{"n_layer": 9, "d_model": 192, "n_head": 3, "n_kv_head": 3, "head_dim": 64, "d_mlp": 768, "vocab_size": 1024, "activation": "gelu", "norm": "layernorm", "norm_place": "pre", "norm_eps": 1e-06, "positions": "learned", "qk_norm": false, "attn_scale": 0.125, "bias": "qkv", "tie_embeddings": true, "parallel_block": true, "init": "normal", "init_std_qkv": 0.0361, "init_std_o": 0.00849, "init_std_up": 0.0361, "init_std_down": 0.00849, "optimizer": "muon", "lr": 0.0091, "lr_mult_down": 1.5, "beta1": 0.93, "lr_head": 0.0111, "grad_clip": 1.0, "warmup_steps": 200, "schedule": "wsd", "decay_fraction": 0.751, "decay_shape": "linear", "final_lr_fraction": 0.0, "batch_tokens": 65536, "seq_len": 1024, "doc_mask": true, "train_tokens": 263100000, "steps": 4015, "dataset": "wikipedia_en"}
MLP neurons of a small language model. Each row is named by its layer, matrix (up: input weights) and neuron, and shows model dimensions 0-191. Each number is 500 + 40 x the weight over its row's rms, rounded and kept within 0 to 999. Numbers have three digits each.
After each neuron's rows, "fires on" lists the tokens most often at its 100 highest values on Wikipedia text that the model never trained on.

L6.up689:421489464531480485456509416469465506444458505473421443538519490550513461502535439443534537522477465484521470509508465451522489488501506533471515538419469515525555439482486606486515563477508551546438498537553523502532466543469500490535557502516526472466545504557456498522548462520508474562436487465487549476492527520490531594465571546385473451444503508475520490538452443472526564456527517499495525527464557497465463467442582484519590427535483585442546511528464458459464529537471443440492518512456544512458552496524439552563543548467523518468460486449519465516536528500508524560
fires on: "m", "il", "ent", "in", "on", "y"

L2.up198:519512522487461447524472519576530493592494517531523452449501475464447523524530563496539497477483472458505489518549430457519537531454443461526526496547469569514453522487518436534453467517414485489453570547529527490463503517507530477550464553508544502521429519470433463496476477566575482450486426442457512470441472514505486488556520510462519483489498550534555550472463551512471489460535554552509520528477569478493491560474457388491533495540481520461472502513486474477506489530435489524489446502551539525564522475408536434586476387485511455469465552488529459504535520585559441576
fires on: "st", "ss", "is", "ing", "p"

L6.up691:514459526540532506427462551559458526536487438545558486543514552508505528444499533451503496491501499468389490490494530492528513453422497461511475538491436526408495556495526502543550589534507458511497464511501463531509487538481524469576499480531500422510559478453451478441494474582526475506511455577490519541525561491493457485407505530510509513511548491485493457534473515539529486435590545519498468489492514496489575487471483494445409417426425570525491504436531449484449465448604429484487468462530535501517535504510512508458500510448502404485516477472521542541511562461539561521
fires on: "an", "u", "on", "y", "ar", "ud"

L6.up397:514506512542573497512476509587550435451511485563498499494476515466581524505487594480498537516477461550517460533421528492503448523438482476554482498539493556539504454457369516415520514495504466520515556426486538556488475456543434494503485526578508500559480477417541516467497437469464531466495497560506409448520465482536486470524505533546444526532508512494498534532455490434506524455504494460448439557508569518452567512434487453515449521545522490555554542474474551483489414512487481447518528471472500536495506496444533513459457520539413543526503531574484564478503545555507448467
fires on: "re", "le", " ar", "ra", "om", "ug"

L2.up619:471460505494528487492495561479452519531527518437565477421516451490484547553441521424461469529489469464420519510503423494511463484512486530475490509476534466535532537495462615534518512404516512441493623535533514517462519482467508576532546467535508473541552538480501542525458459549511573559463487508522447497489496491499514517483496452439483531567497488515491454482479441500547515452496363505514490507561464464486449581576465514519508517482529445538440510545493562510591515505526491480516588473457386483491466512500450485481512513477520463523515562484484449508509515565430519461
fires on: ".", " spec", "ran", "pl"

L2.up425:570436511453438505522486542447511501461526563520487451558539498555527506460488512493573512499563489496519542500549534519497483502496548464483492453470476498517478478537421543451532538533475439552536507432501567527480550539525490556475446572411468529407513530500547451455608537452427452480506517456494508567492478443482560479505544549554516423487484558482488489494477489517433472507558535527517520488572459494448553488460546504533496446506450474521476511569537480479535515431435530545405535524486481476439502520494490502484465577537461458549446467482551446524508493486511496401
fires on: "us", "ia", ":", ".", "is"

L2.up417:516501551537446552444510537521490506485461558463528450437486512451565525541466470512385510492517485480561403532530504540523571510541472503619495502568521431456476501514537459515449528488539503480493432447495527515474469540476469529541431528514530527477503464522498458496452499404502535504535505505518500515473421543475453496556533374522514438483516520529453463499462545612527464475544498450546485500472509514470477471564480587542491556475486502515501522569504544457540510455578473508615507466423523525506458450488493532498465491484563488458517471461528520484464520469491509467
fires on: "ew", "wo", " man", " Bl", " Man", " New"

L6.up393:560400512514569491510506524547508474463483526513554586539499535532479517527570450447457432519471565521566451509541476527537459539532504489475470509504520512564467538455537458488503442501502495543516491464520432445467523553545449599493513493504521516513455473418546505451524505483489558562463496422510512513461480443496506457488588458519514496448441487514495539503510512496497484508474429486529500517463536475480498481501488494458551512536422495540499466478481460383589453590501550522532521550479519495500650570519479536432421503521438552517452488499478469498521464505470471511
fires on: " comp", "n", "p", "per", "er"

L2.up73:454465496486498520545486570511524501471481542520568529531514514516541499481463543470507453470507452426478539542548583509501503488521551428496526473478509466488457495586513499441482495508539524556445495436502490564484410563507445517412442462491464506417514513499509521550442565420451449539535547445507508586563528485450479499498525514452560478515559484459501505469463475577453494440588440521525446548472463606443439491554532437508465472459477477458442496518512573487520549486463534446491561509468487483524519588457510471509543448511505532517558520519502518500509482548472532468
fires on: ")", "ime", "age", " Pl"

L2.up520:464453477486450491447461555567533481521430560429511462452500525533559496464503438473449471514552507568539486526460446540481569541506523369392549509507504417516461608455440525520494571502486480546460469438475500486478470513510445521509468540532523430484535470519494541566469467494456434534531494505538485536545530547487442479524512498526480489554493485488451534529396484482500525509521485568601463527488483541493484488565475458496529515504496519453508521483459511547432502542547497460495514483482540466525527548490510494592506484546502538524556459544498500409518578479444508506
fires on: " P", " Ph", "P", "als", "all"

L2.up463:597460440518506487504505539471542495394507528490461484550496463486513477520520516518512541496556501478445507420508540537479479483487504524552537471519456503503506529484473505559475443512423423427555504452516559476470509506513526499546454549502480590466507433547503500520576553436502525405498546538504506536521433393459499421532458467569439470461476476499518506482573517566495505477528511495518496500551444506503595442492488460499560480474550473480543519519574460485500546455445549508500546516472478507512491473509526517457505593456537513570436474467450533547520424417532495466
fires on: ".", " a", " th", " m", "\n\n", ":"

L2.up308:471439478511488476473493575585478488466478513500558510528493472511504502513451475497563518505503472471470537458492475415484465495540533463511489464522479461446498512575491438519463446556502517531489528552501508560469464508556462639494527501527469479506498518524398498535491571505460561547501535457447511491464480528503483429475456509478509495396476505493512510498423478557556454480511530467470521537489542496501442544516481513457531492527504506503381448543536520535501580438500554450454571531557399536507525495449572447540437476545478496398512493519483567554498556472544499519
fires on: ")", " con"

L2.up732:502526440543515509497462493534497521509460467471511495435460591527552456495505493526464538422528526529424509559515528526424525449468464455470424469450482480580514505455547516508536520398542545511546467486469503482491547532522474551581514450480506480528574465497452513556491535444444472475482456490562509510527439448435569438477521462565540463521500452507533495508465542548520504536535511435556464470471516527451543451506516484431497440531524576484539492489453510541456504463480435535516527591484557510567435503543528538420562519528580460476545489500516429508554505471466512512
fires on: " P", " /"

L2.up103:553533510521555492472392534469500499448535490567539493544485492492505455555439465515502535577551501436484479503523519488461505436507518461479481531546496536516543538533428512490466453517534526456633517530474512477530471474536495532556431483474437523461491550581544509479555516457497533462568561487483522555477504496428601484468499459467498431512538514482481463502505473480494493612483485571508521529540470476458503453556433518481514439490490443542464538513491405581444514476391496471525515472501532433515534528436473548483495508514540535478456526470490491472472481533501566429
fires on: "ull", "ob", "ill", ":", "eb", "oss"

L6.up625:534502520441502504497483519541483552508496507506445509537479540476476542526511576482419456544421568420514446513525544489499509492496480499442507512546483511553544531448488590499613450447541505526520472395489487424500512435513497539516507448511481482542491518524525504509488505499482428569606483514501457505519535545513612532539521510538517500431480437464541508497567552464426510507519502533464546491469442472538445466465471487517556470539493554464539509535468518431598465567483484525514473485508430522481477542567516478488432485475489513416500474470482459440537490496542573556
fires on: "rit", "p", "qu", "er", "r", "it"

L6.up211:513446438450491430498528498522503552451505548464498555457518490452456523507546578541477532555501480524471543474533456499522416505498466477452471569435466536584517537547519464499569536500474431467478484455454521479498492639479541492474559481528520495516522559463549532525537492488465436525522500514496463518537519549450536590465536489491572437515515490574544541500509541444446500522511494528522536510461454513484483486502527439433536445536393442433459503509410518464553512454555489497452516539512553532439529520540489480514510484476448537512506399500500576494492498446449500477
fires on: "e", "ig", "a", "en", " |", "ia"

L2.up311:540533623492472487502516433554535477548402503541468525522469519536503546565489523486471465496505550490544498494523466512528488527492402489557514568514482543509592479489492501480471540506449458422460560477483534494509414564456489503589457421524538487520452558513516519511544464504490493480497462506538505550498528480499503454522462425464582422425477479503453609528472512553443448476508485509495500461523540483527502505445485543519539467555462541452499572395458526503471505485485457501433504527521447543458444519434496476509446425499472494451496524543549490534495509541441456501
fires on: "ow", "ampion", "amp", "ear", "pen", "ank"

L2.up153:507547536530496501465569526533498491396437454484570492469475476430439546536580462514482459525400487439466540567548513475525458452462554506513439478473489462487488505429522506453461522524593482516516533521491491488479570474542517531440521532459518441542518550501492471508488495539519494560490511517527536499539550530532577528466485526514517445537551486521437490482423422501502474525513551466460591528411445525501469617544498478516510472504477489515515442488467429498483485510460524519556473501555539523497528532513500548465487510437445475482491425577579496495503440495491440574
fires on: "ur", " im"

L2.up471:475442481513478538556542576528515450487481466522539489435515443529491563463507434425473487495445552502494556517514587463524536467513525537543515455515579549440453509460459575507441463435539557527603479503529493526478499485457498583509517487495455451539586498489499509500490438494545562531485471468465488478498490544441549481496433507498522529528445538474503554474532443538567454500537527547429504464483531499475493471461511481433511492550427479590515469501446560502493484462513539524523475490492509545464425427521507490502531528477577440463450543572511532458545582492514526428
fires on: " cont", " rem", " tra", "\n\n", " in", " other"

L6.up701:516479553528501503531450420529475487484469529481523447419450442520533515570506536480510505482502571455552444465537478497477512472469467592512472433534528477524483497501514500503501510437454522499527458449491525557497471472434538486452531449550548529462436538500500454508577499491564509573543489530549522482467578434542546516567583443528519516458462493478486527531508482513526424409496431447532482522570456499517561443435538465458463543497480517484526513489485530445548445542510582394516500462484520563455430524450529466531562523513481492452498540503523446460559565459505497476
fires on: "2", " m", " on", " for", "1", " with"

L2.up262:524564480547540504513600531520547524455464446387470504535480484493437521471527452511582520432517417475525437515466516434485439578412543390577480452505427462542483528506450515497540464563504532506487479513499551466439565459501505513459505537486514493484494439512528443555493532408550500473541471514590478492518546451472484512456530502500510413411476493520556470485548487532455457599513571477484493513529480494478534516506484457565553446490505491521476557520473498452489489508455462547459475518493522522525503524490473541526462505458509496538453531524517498528538577522487533524
fires on: ",", "\n\n", "),", " (", " =\n\n", ")\n\n"

L6.up696:483495525476509537447482513554515504461507537516553458512485501488471488492493527452520455510518517480584447519467466461473516455452537427565421490495474556518465511526419550538544498580518505450435573444535505486521509435497500439494570566507501479495492469515504561504509441448503581533489543511559582452496420509529513438525499469558459526475485494525619536448488461472453526518563483496464463543417511506571515485439495519480454550548526503518438556497449512532547474422503554494413552407509530538439442479495521518453499502525494521514542473531445453561518508553503482539
fires on: " Al", "le", "ober", "in", " ar", " over"

L2.up660:514492536443516498504473520448477403475510593474484427465489520539479533467564460554551460497535458478451407565496482536472578488499509518573553499508483543431491469447457523574496445448532463514474556520461480442513484468538469512497464545565518532452462454517492535569516534489502468569484490448497491468503526490460493485512563474473463512445512514517490510504420506476461445607492536513537445475602493495440612498519544461499491464498483480506470526524501509530463512469442493548493494554410539495566519510446478571556558516455481541485506474484571542423540481554477533472
fires on: ":", " tra"

L6.up218:496512496494450493492456526464404512456503509431431456455392490526462552445498557548468527497434489516523481510568599534503557513487491431510475470520548426520532554530462446555571546536517443513515467558479485480519486502487478472486465525517519460463528551546491507466535438492486548549513493560537450468611510519466512491558560449520523506548474450490511529556494566489525523474517488508485578470468456503388546512531526495480499434500512465469506461485495596459559529490538456511570511526519469493489419522525555487495478541498512483514521377512438539538469500487438536496
fires on: " a", " |", "en", "ap", "c"

L6.up200:442476535523550479581464465466538477528388460474527501458544497524492515513542500494484496528439580479452479506479523506471523495556512540490471439501509530547447537429455516513523532546429473483511481504489540504507492504535505510461567507536512462551439457500485517534458555512519472540446477554534485492481560468509483491477561523564500627506483495505520484445526427506537440520528416480459480508476469388544496506456429495614528471527503437475565519497469525420455534555489520538507493510380546484485475531471441616470491513560510561496520459450549484507527494488471506505
fires on: " m", " sp", " s", " w", " f", " K"

L2.up526:444505476475496538484457531524488481541496455547504479493469516491541457494490549536481473491480450525451582582543496466538512508510506468478531422526487419469522529485539504460480450534585453590442459507571480603424450504450439550539520469522469512487547531497467527521503464544433497522441503567530505496457486505517533487481517420456472539545569508515460499536483468413464448545571493588548497492487511495547496509496490573415492591438524410502530592497500496540540515452521543502408512484455505520528477482548500503543479506406501525514536547477540479468435498491488484476
fires on: "0", "3", "7", "6", "2"

L6.up484:510462584536462498506464485530512492520452536570500504440477507473432567483515523409493538573453439418585520465518490520482487470473500474464577561470559473539457430467453485583522547508533416524503544519555534464569539476557505474467500489432479463579504487424507478576530519511532528554487525414579540496501499449506512488464458525581571499524391491476564515480475471520445508436458441480536495511508553529481523483496448528434522510486511546468479548497518486469465527474438410532498472529494473473586473522482501520519525479527526546560531485474521520507485526522539483490
fires on: "l", "ch", "g", "k", "y", "il"

L6.up401:471495426552485522508494543573486480452490434547440563477455472539495486482446475475517556468494557538481468406486434572450512513480487465512489505507535476546518543464515486432550485501529549504410436544517449523515489535535542521463588546507585509503405471524501475471548545484492502543473480495612598465550504490543479485502494462453515520487430521471505513463554499503486485480550525507486530481496463475458510506501547531500501557508487422501540466451537529585530520474480453519494530435571476582434481480550464517501537434508488476546518484471520474487402445399560514501
fires on: ",", " and", ")"

L2.up513:527526485469470444485515539429506506500503530503452496470477484481553485525547496499477450445523504403453472509589542547531416508539533503523528492403572524516500453498441536585497475528460514463470491508530505480493562445531462515518514513472547481511465564489516507483488530511489524440562433574463493578481520564532543470591540488480518503446521450484467537512527457492457490468510454486542560478499454566486503531429496519476566480505508454471472513468496550405557454499459578602489485509491530475520481552533430562507441553477501475432597528501504540427542470442464510437
fires on: "p", " N", "N", "ide", "rom"

L6.up370:475485508481518487413540460473507463478502408498544471514559514534553538538511494501437563477439444516502508492534478471522457427422466472589520533517503525539428543464461478488534476520511465574526442552435458538491412479497527522480511502464542368585473498544483568472489590490535511459514582504469392554477502518518499557469487481507519540479461499485457478535500485540436476527483533485562495481532483542491529517476496552537512459460514480464475481493478479444527447439475473562562537479511506477538491516560473467483446461612557519540537495509500454442474576520524525462
fires on: ",", " (", " |", " to", " n"

L2.up189:503542531514454512479496419589499477540462536477524483478510537589518477532494491502508528478483432480509518575508497491456502516514477462517501544503501513506462507530514584476497543486499599468425503497464544540527458487472534421539462526452462460513472538453540544512526493498537487487533500551487480516353516540449457562504513469460501467439539522509553565413510474430504469494453548487545482487559527501496495472505465482443533553501504475477512440475477472620495573555549443507429501523497549553564535535478443513516528489511495450511423448478526517482540463616428436496
fires on: "ing", "ug", "ating"

L2.up609:494437603437480507517528539432499447490520485458486439545509548430543546620495532451508523492498500516513555505556443453508542520492474456459549510536499484483525462459480545440528558515536584510485477473534563483526483539521537461530520484496469490498500561579424480500419524468533514511440589427528521497486454500465518532491484486538527455518528516547504505514550551531535504497494419541471487487530502494483499561478530530472481521473426578483543533480558558517491500512511442490536502574422472453486548492510376497530485526504558460516479465466475461478429544434426424477
fires on: "uc", "ue", "erv", "ile"

L6.up287:431494508535510434484523549473477517500434452501547454476518531556512517520498496482510484513529496476487566563583507484504524462484463542525490450507500556472516529476417426438500551457531489513453567538517497437495482570484533446466524545487477454516523484517534525537520493577520429546551502472499498504538438590481499493475499477578556558519428512490563374432513532456420475503486573503557545519455510476487562514512527477529445566482445477497546556540561478496506534487519412505540456525448465465561545537532430480525437502494544485450527476506472443499428504486499414501
fires on: " d", " g", "og"

L2.up76:497480524478495459456438530531495472501480460478536484510441498435471529503566462505447530521522536466564539533443525589524508479470434412518496526531524477561529559470506496495492520468508548440504565556520485517550470492575451497559499503477492527509554526499467483432529500546541507451447507481502468473459475475424462366479474492446563419462468528496463541526391479548551470509530528463567465467510582492505505447465442476486522516553494590496548514487539513521490514481446495518540463485506507477414484443445503556586537432494499534472537552505571505500516531470447494578
fires on: " /", "ames", " Le", " at", "ium", " in"

L6.up98:475460594467479527536544462521557496521517495453546521442435470551501543535516521484545507483422511486466470508488476487531524514468501483490517533420493464574468458458489470524498477463515458501470567506506530510529634423466499461487463560472474486524465526446480398527507524515519468523459441568511523527523562453498496441560509509500459478528531588418478473534476490539515538511489545473464425552509553450578466488423459560481555469440546472504484453537519528460493539528574567523516505505462532460552527455555476512504428471536475517467565441526508512504419510516566454442
fires on: "l", "y", " are", "om", "ren", "r"

L2.up39:358507488504513467589499552542469445565587525545528510470473504466475504483519467547603480494458519486489472539496485531514489545470464477421517463511485453468513466481481496497552503487524472544433578528521515561470480507525460528456582553558545517502528522527476473490495459527476492529513525549508554541462488475463511538470473483477497562490433518449579472480555513482502473481584517539495462374503540553531496486507469535491499498543453488506483445611490523510529497450490540504491481499447484516459487498522510536440527485438622505544528489442443424434434431492489458498
fires on: " d", ")", "-", "\n", ":", "\n\n"

L6.up603:475450519585529486592537516617550440458492562494508400468550537477528493499553535483415558491565557485484457542418505472517450515459505470480481453522492508540494504459502526516455489427437467517463544471490477575494456499504452448495501512450520472561556467503517447472524519479546485533522503526516517535460558516450595555493521472513527547511525393541473469529547402471497505477564535466466547512514453455495490532428479482494565535494455481455570538505514468534564470561516512495488494481511558483530494538521488524436519526494432453463564460454472491476533558501450535482
fires on: " m", "2", "ig", "im", "om", "ank"

L6.up749:512523505545472462451452548533498455487503525488522523522486421509520571571456400470520469603472573496581442500491478564517463515501458451519493501557464427519534511505484477573484543461458482450534464554510517510445472536533507524465452506478509517475518416585521494512548503537489545479540504526475436541456458487428515561561589393490478525508442535514511487548524460473474516507488543478523494544503493460483478434503532555505498462542476477465451471549550461436477446559514475467461525463431523490477517553506476480523480429477523556533507565441522459486558493503574395512
fires on: ",", "0", "3", "9", "5"

L2.up22:521445503456490480502515481466489565508499555466554494505534472468583484484487471455531533453617422499504466502484487415501472507503472421492528516551514489567545578511446492457526455447494510506539484417456484500466465467570522503456446496526552413559479467506520541468479482510488541537518525494507519474547385545514422498538433526512474471437495492512502554511452473550487435480520533543519511513466527563508521594498510503443515498496564508506490585517573467518452521528453488519532500536497534466539509578477465462502411535529452536499607506501547488595473514498476430470
fires on: "ult", " se", "oin", "old", "ific"

L6.up518:540569534534542498485543534528500528415478480498560534499503525555464554496551482550483453504421532522534449509546539487538552419498512498483504513458507504567490427517522464555506528511551478474497554444518453464513478475554493518472474510408513407528547513521580489451426584515451540499471517465484474509449596505469524469455476584541562495431516428500480556468481512492507499478527488544529488492497531527447408535485519480465492527569461529463570556520443499525515489455485458419494469561533523562517486436533498496456447494441470514512508455472420469509474414543433501523
fires on: "f", "ur", "ro", "ot", "et"

L6.up718:459480469542457437485531575437472488493471510558463541528505514426440513519496466409558461471520511571536526520452534512483483475558489453450537521509466510560424502402510478480478532458504584543563536507451530513525479525426510478467447547615535485505502512551501475510504479524498463458542510554469511514477443501482551502444516457507570521519489494489546517442560514471566471567518549474534468491481493486487586452464494413493491455525423492524474501483441541504545494504477433457555495541467574442532508572535483520503554444489510522576490476499529466517461524533475391553
fires on: " s", " g", " f", "id", "og"

L2.up477:496543492455476505522474599509554485392527500477533518519499548493471504524574488576580502547410482514536469407429535397450463498485487487568532439521499529500422509467471542515431506558423563486521502510498530518479533503489470577506457503538522450565464514499501502548453514499464472519486507476551484467531462435488488471510491420468469470522537421554576493458541504567528531449440563570487516472520492491516515470521510508567487418559495505504444538480482521473492468500491508480464536533610412488548503499463458435488421509474496518470472492482526527484507558511547495499
fires on: "cc", " B", " con", " acc", " =\n\n", " o"

L6.up293:484469492556554518447473562414553537450514387472482535408515513548538512492493432480491436505509493450563482478508463534504502545493490477519538451527516473507436525488501479510500469573539475543482451527500390443515473496542454472479503514480506487484538486523461501485468502483581508515519519536508480461507566455498500523515579469493568474579472414517506434494525451577398514569486563498493477502517512488497507538421460556539532395525491472505478538556444554432489495516468507547519510462461542521501505484473528446581509521489501450510496582474538442552551553506457579473
fires on: ",", " (", " |", " ", "en"

L2.up595:449514538595477507508482504583458563497492499475466594502497467557507513462459506509488467561467556491486462448427535502537496443483511502532487500512557531434540484487465490569455486567537547444531473474563441556498443455464543488498494496489524518542579458505500570486453529458453574416468501510540533541547494562442508453496497518480485549589436510490431523544458456504530505503470509392482527446496543502481569416558521549475534589541462447495491422476515478521475431490479489511469530464452501542450468565498497454522485558451549479472480530561540494502519480506479537503
fires on: " cont", " tra", "ubl", " one"

L2.up681:460528513551466552472478523574611423467538500557524533510549541501489544477517409514495505571529520443507551493496438451568499503551514518542511491556479499515485510469463525479443447479500429497491524580496488529502484522571486495528445433495491528416485514500540513495509532477479507559494552513481521515467524459492505496533512482511438472420518569510563492456511522493522534512498486550514542514568441512496378449504494527530492450507497485522415461556513567479452548463433515484407511482473529616425512458491535428489506563553491485491468453501444520474469513413487437539
fires on: ",", " in", " includ", " has", ")"

L2.up180:506503536499455497531533522530463411611488506526523484508494468540365520428468501547518480438536570476461483566597448494488484415525415528464518532496497465488438564460469464500478493507542516461509545521526470523495494458504490455581502534489533532489540515515469440543507483503458503536532516523441511503551493523477457464475479560498520547517514528508513534507531641461408555546498353538496539489549595510499510516448505561499470480466465463468413454559490517520479438451541531500485499506524513553527507515493424505532461488523523524521501499468517476460475504479497507506
fires on: " Co", " co", "\n", ":", "ook"

L6.up100:467469533458464557569472503565457569428539499525512500542614472525467450566537510525490446512488543514490529498475532504413519497498556524539524564481541485428449513520527484472473475534461476416413535566498516491441495481489523493464419394465506530563487525524566557458477506473478468494512496590527492572506449522466468522474507523477560489497474515480528529538427468485549495490502537445461541490545429532532451480504506444442493484488414540463513575479487500504579556437463464521482475555469519546480543487521537535547490538504469420433443475495460572516483513478517537489
fires on: "h", "g", "et", "i", "ra", "m"

L6.up377:514503496517520565504536528457463528397490417455498513476587513525502431463498493487464524525456516525497550467515477471462527580494480456505530533505530500529420544536567522516472494531493499461421505517502450552496480531513464502423474570513439582558537476512483488507477477454424477502473527507519562534497489487501471503522560510448455480454461521496493557577541554471459479437494480407474520555494543459509548493485581449451562533494530545451501562402468506577493448577501587562447450469493499476461557457518448506511541518499491524556453472521469543492549454424519458493
fires on: "h", "m", "al", "r", "un"

L2.up763:452490416523479555455522469531449570480533483525501473407569518518558479475456473526486422447458454443438533520550479523504497540510498573474506460475443508542479586475533525408537517516545422488530481480507542489510540470490404490508485561501516552521463489529558552493489413494434508472562502585518524521494497489566466500547506505435466527513495460458546497479497473507478475537536464490540451544476488543507474543574498479472536490465466425493434463539477451537594471535446538420469518494553461488501529536493458449513553588493501544555481503514570516503467537462519577478
fires on: "if", "6"

L6.up249:541503511512471511478404593567472538458404533489568493448449536551467592536482612501449489519455557508512488496505520567445473531528502517529477466461510476541493532478420497472485528472529490501436436479511541507465481489591592468479458498496502515436568545519527507507528472556483485543532499520555507503470507509517518507434523493516515489472559519509448480458456556427494486512527436462515505470543500422492496565439473427588487454503547453411533561527552462438495518522468508528449460493425503494561477531548478511538472465476481547460481436473532571524485538506516505477
fires on: "ou", "el", "e", "is", "et"

L2.up142:550446462523514528485545575551443425433505502502475549517490529497496499556482466542507517532531458530541475494478494488476430444536533483495523470460509478469461474491504498521505470586506516593486445416495469548490462542498489522391444569518447498488511356526456510540470464515498524538497520515524532468459517479529447539533492469510565478412448521514517482530494503482527460485500564467486545520467535535418511468563530474566532466471462508443479520589490513462554541511513540478504524498536483473416531590423495466508504484497486479498525547446469553438542588488606522474
fires on: ")"

L2.up753:476508468449549536516506502496496469548523515537497469553517524448433405540471561567586512504516523561448526589485522559506496464459497482496477529454472515453491502523479497586508447492538436495445505529428512498488466504442515423516520542560480466480544489476583549539498530536482475518460461557470532544487518482452468516509482559481525416512437554504487481468422496519479482498576548552499468489507489475489562496532512527521423518502442535443387538499386524529513532500468499476570555457529472521451525489457549420448566528468508535533459439551543518425485461503485510478
fires on: ":", " $", " also", "\n", "ell", "$"

L2.up409:479407531513498428518530461508473543585482584527515544466501542521484457510546450472475482485529481606473443535465497454465416498457514511519485546519437487505508545426549449496517493476414483532474506503568546473545486504487554524533431523482538479530478499496476502550514479497564490505538488482482494477506559497469464475535539467505471482447523498515507474451500486537505482475521524527452553493464514550583456461460453434448599547448509582571565489464515547472494532522593547458483518475500531444516512530482421486445501451532550440534468480587492511476534540540465375529
fires on: "ig", "im", "orm", "iam", "ug", "om"

L2.up542:450558522518515448486491542494461522533494452494467464491501490539537534472464523437425473543515562501533542525474512448551579523507484577559425477491487486503464499561462443404464534468525540539506540524481463414483452481457502486460536522504481573459535538513469506468474452496500504478432459497546548480492544457461551467442614454491472440606556501483520488572482569492480479492530449502504552470451561440497496501495534571586514508497483506518504519557434513428562507452515503509580492532457547483566439426501476531522519444507470541467473516503461444537455524443511463471
fires on: " Bl", "ew", "ob", " B", "ern", "ouse"

L6.up761:489489519483514535521463516515429463490584471549531512482529549531508540509610461540514508480525449487499502563481435530551548462423465472470445551497485519571474477505464484459533513480503461496514470479577467538512477506492537493503491532544490395489506511511461580415426591554474505460477563476459603512508484452510526482512562495556468481506461572443467505547493509493506483409489495574516534446549479522504570537490548483537508554447460524572493523501506479443494441457505479474533495563543494496473571410586521516439532567491449531510463497449466518486464426472499497488
fires on: "al", "or", "if", "um", "ar", "et"

L6.up663:504493534486478499486492510458470576500454474554523510521500514483554490517479515478485452483546575512514467477449527478510507525527490595471436478420464537430578525461535495545528570526573478551482425467492477521529489503479555533523554563450505497483488488484469531520563457519502497472478526494495496488513518486582527505466506499391465488578513505469578485419498594454569450469588442408513501536406536470565519535489444495519479458536493506460533540450409497443472519461485458533435440524453509524443498573482486527518517543486501458577504477486503469502537524496596460501
fires on: "ent", " W", "ed", "y"

L6.up243:508393529477486532507454532528464536492467481512540500492543513528483518509564522492523453460466534540542457445456549516489489485446501478437467543560501534509570461487467491460492632479510485468513407413534445524541525525549521511513444516505462566477516531450475518417540496517473509531537523543460491499554567426572389483526535508500532564470524522511493438543551479489584476490430490535513534495482503529512508475458547453498447426513478529540518514484454521411476570439463457484479468500447522552529511505575533450457508429543409463506497491477447506507481480462521547461
fires on: "e", "a", "et", "ar", "en", "u"

L2.up369:500477480488488510477552530426479481462525480513441487449486557495525464516433477465433452532480464539518493469486481519486517454485549520568494458560479451487571544550528497536563548492608599482477516454502505574491560528502460508443576499525481428548497460489516510458478549451547427647529498480480514466497506552424456528541515426461554517575452490464516435531508453513454460495538467485486525508468518468463506495505512510442489547431413520504529493493498484545556501475493502486458496474501526507493533529548455535465552491453492492547531531507606471448557542596469516514
fires on: ".\n\n", ".", " he", " and", " but", ","

L6.up706:496485470550507527502553567499472520467546461530497499532491443416454555502483501493521516518510478540538469475469445504434535498483572504576501513526483465478603508509511496541495424536472536470494467543522511440534504486503527466474479557487496508544431460481424508500460541458545482551545488533565565458503485540448533452564525432512487540491483535447518532483457499552469534444480501540522512450488492489558450553442463438536537469465410499448471417464519556462423500558528446513479513442500546488465607493537461463532426460504484583521518589419554517480520498474567497446
fires on: ",", "u"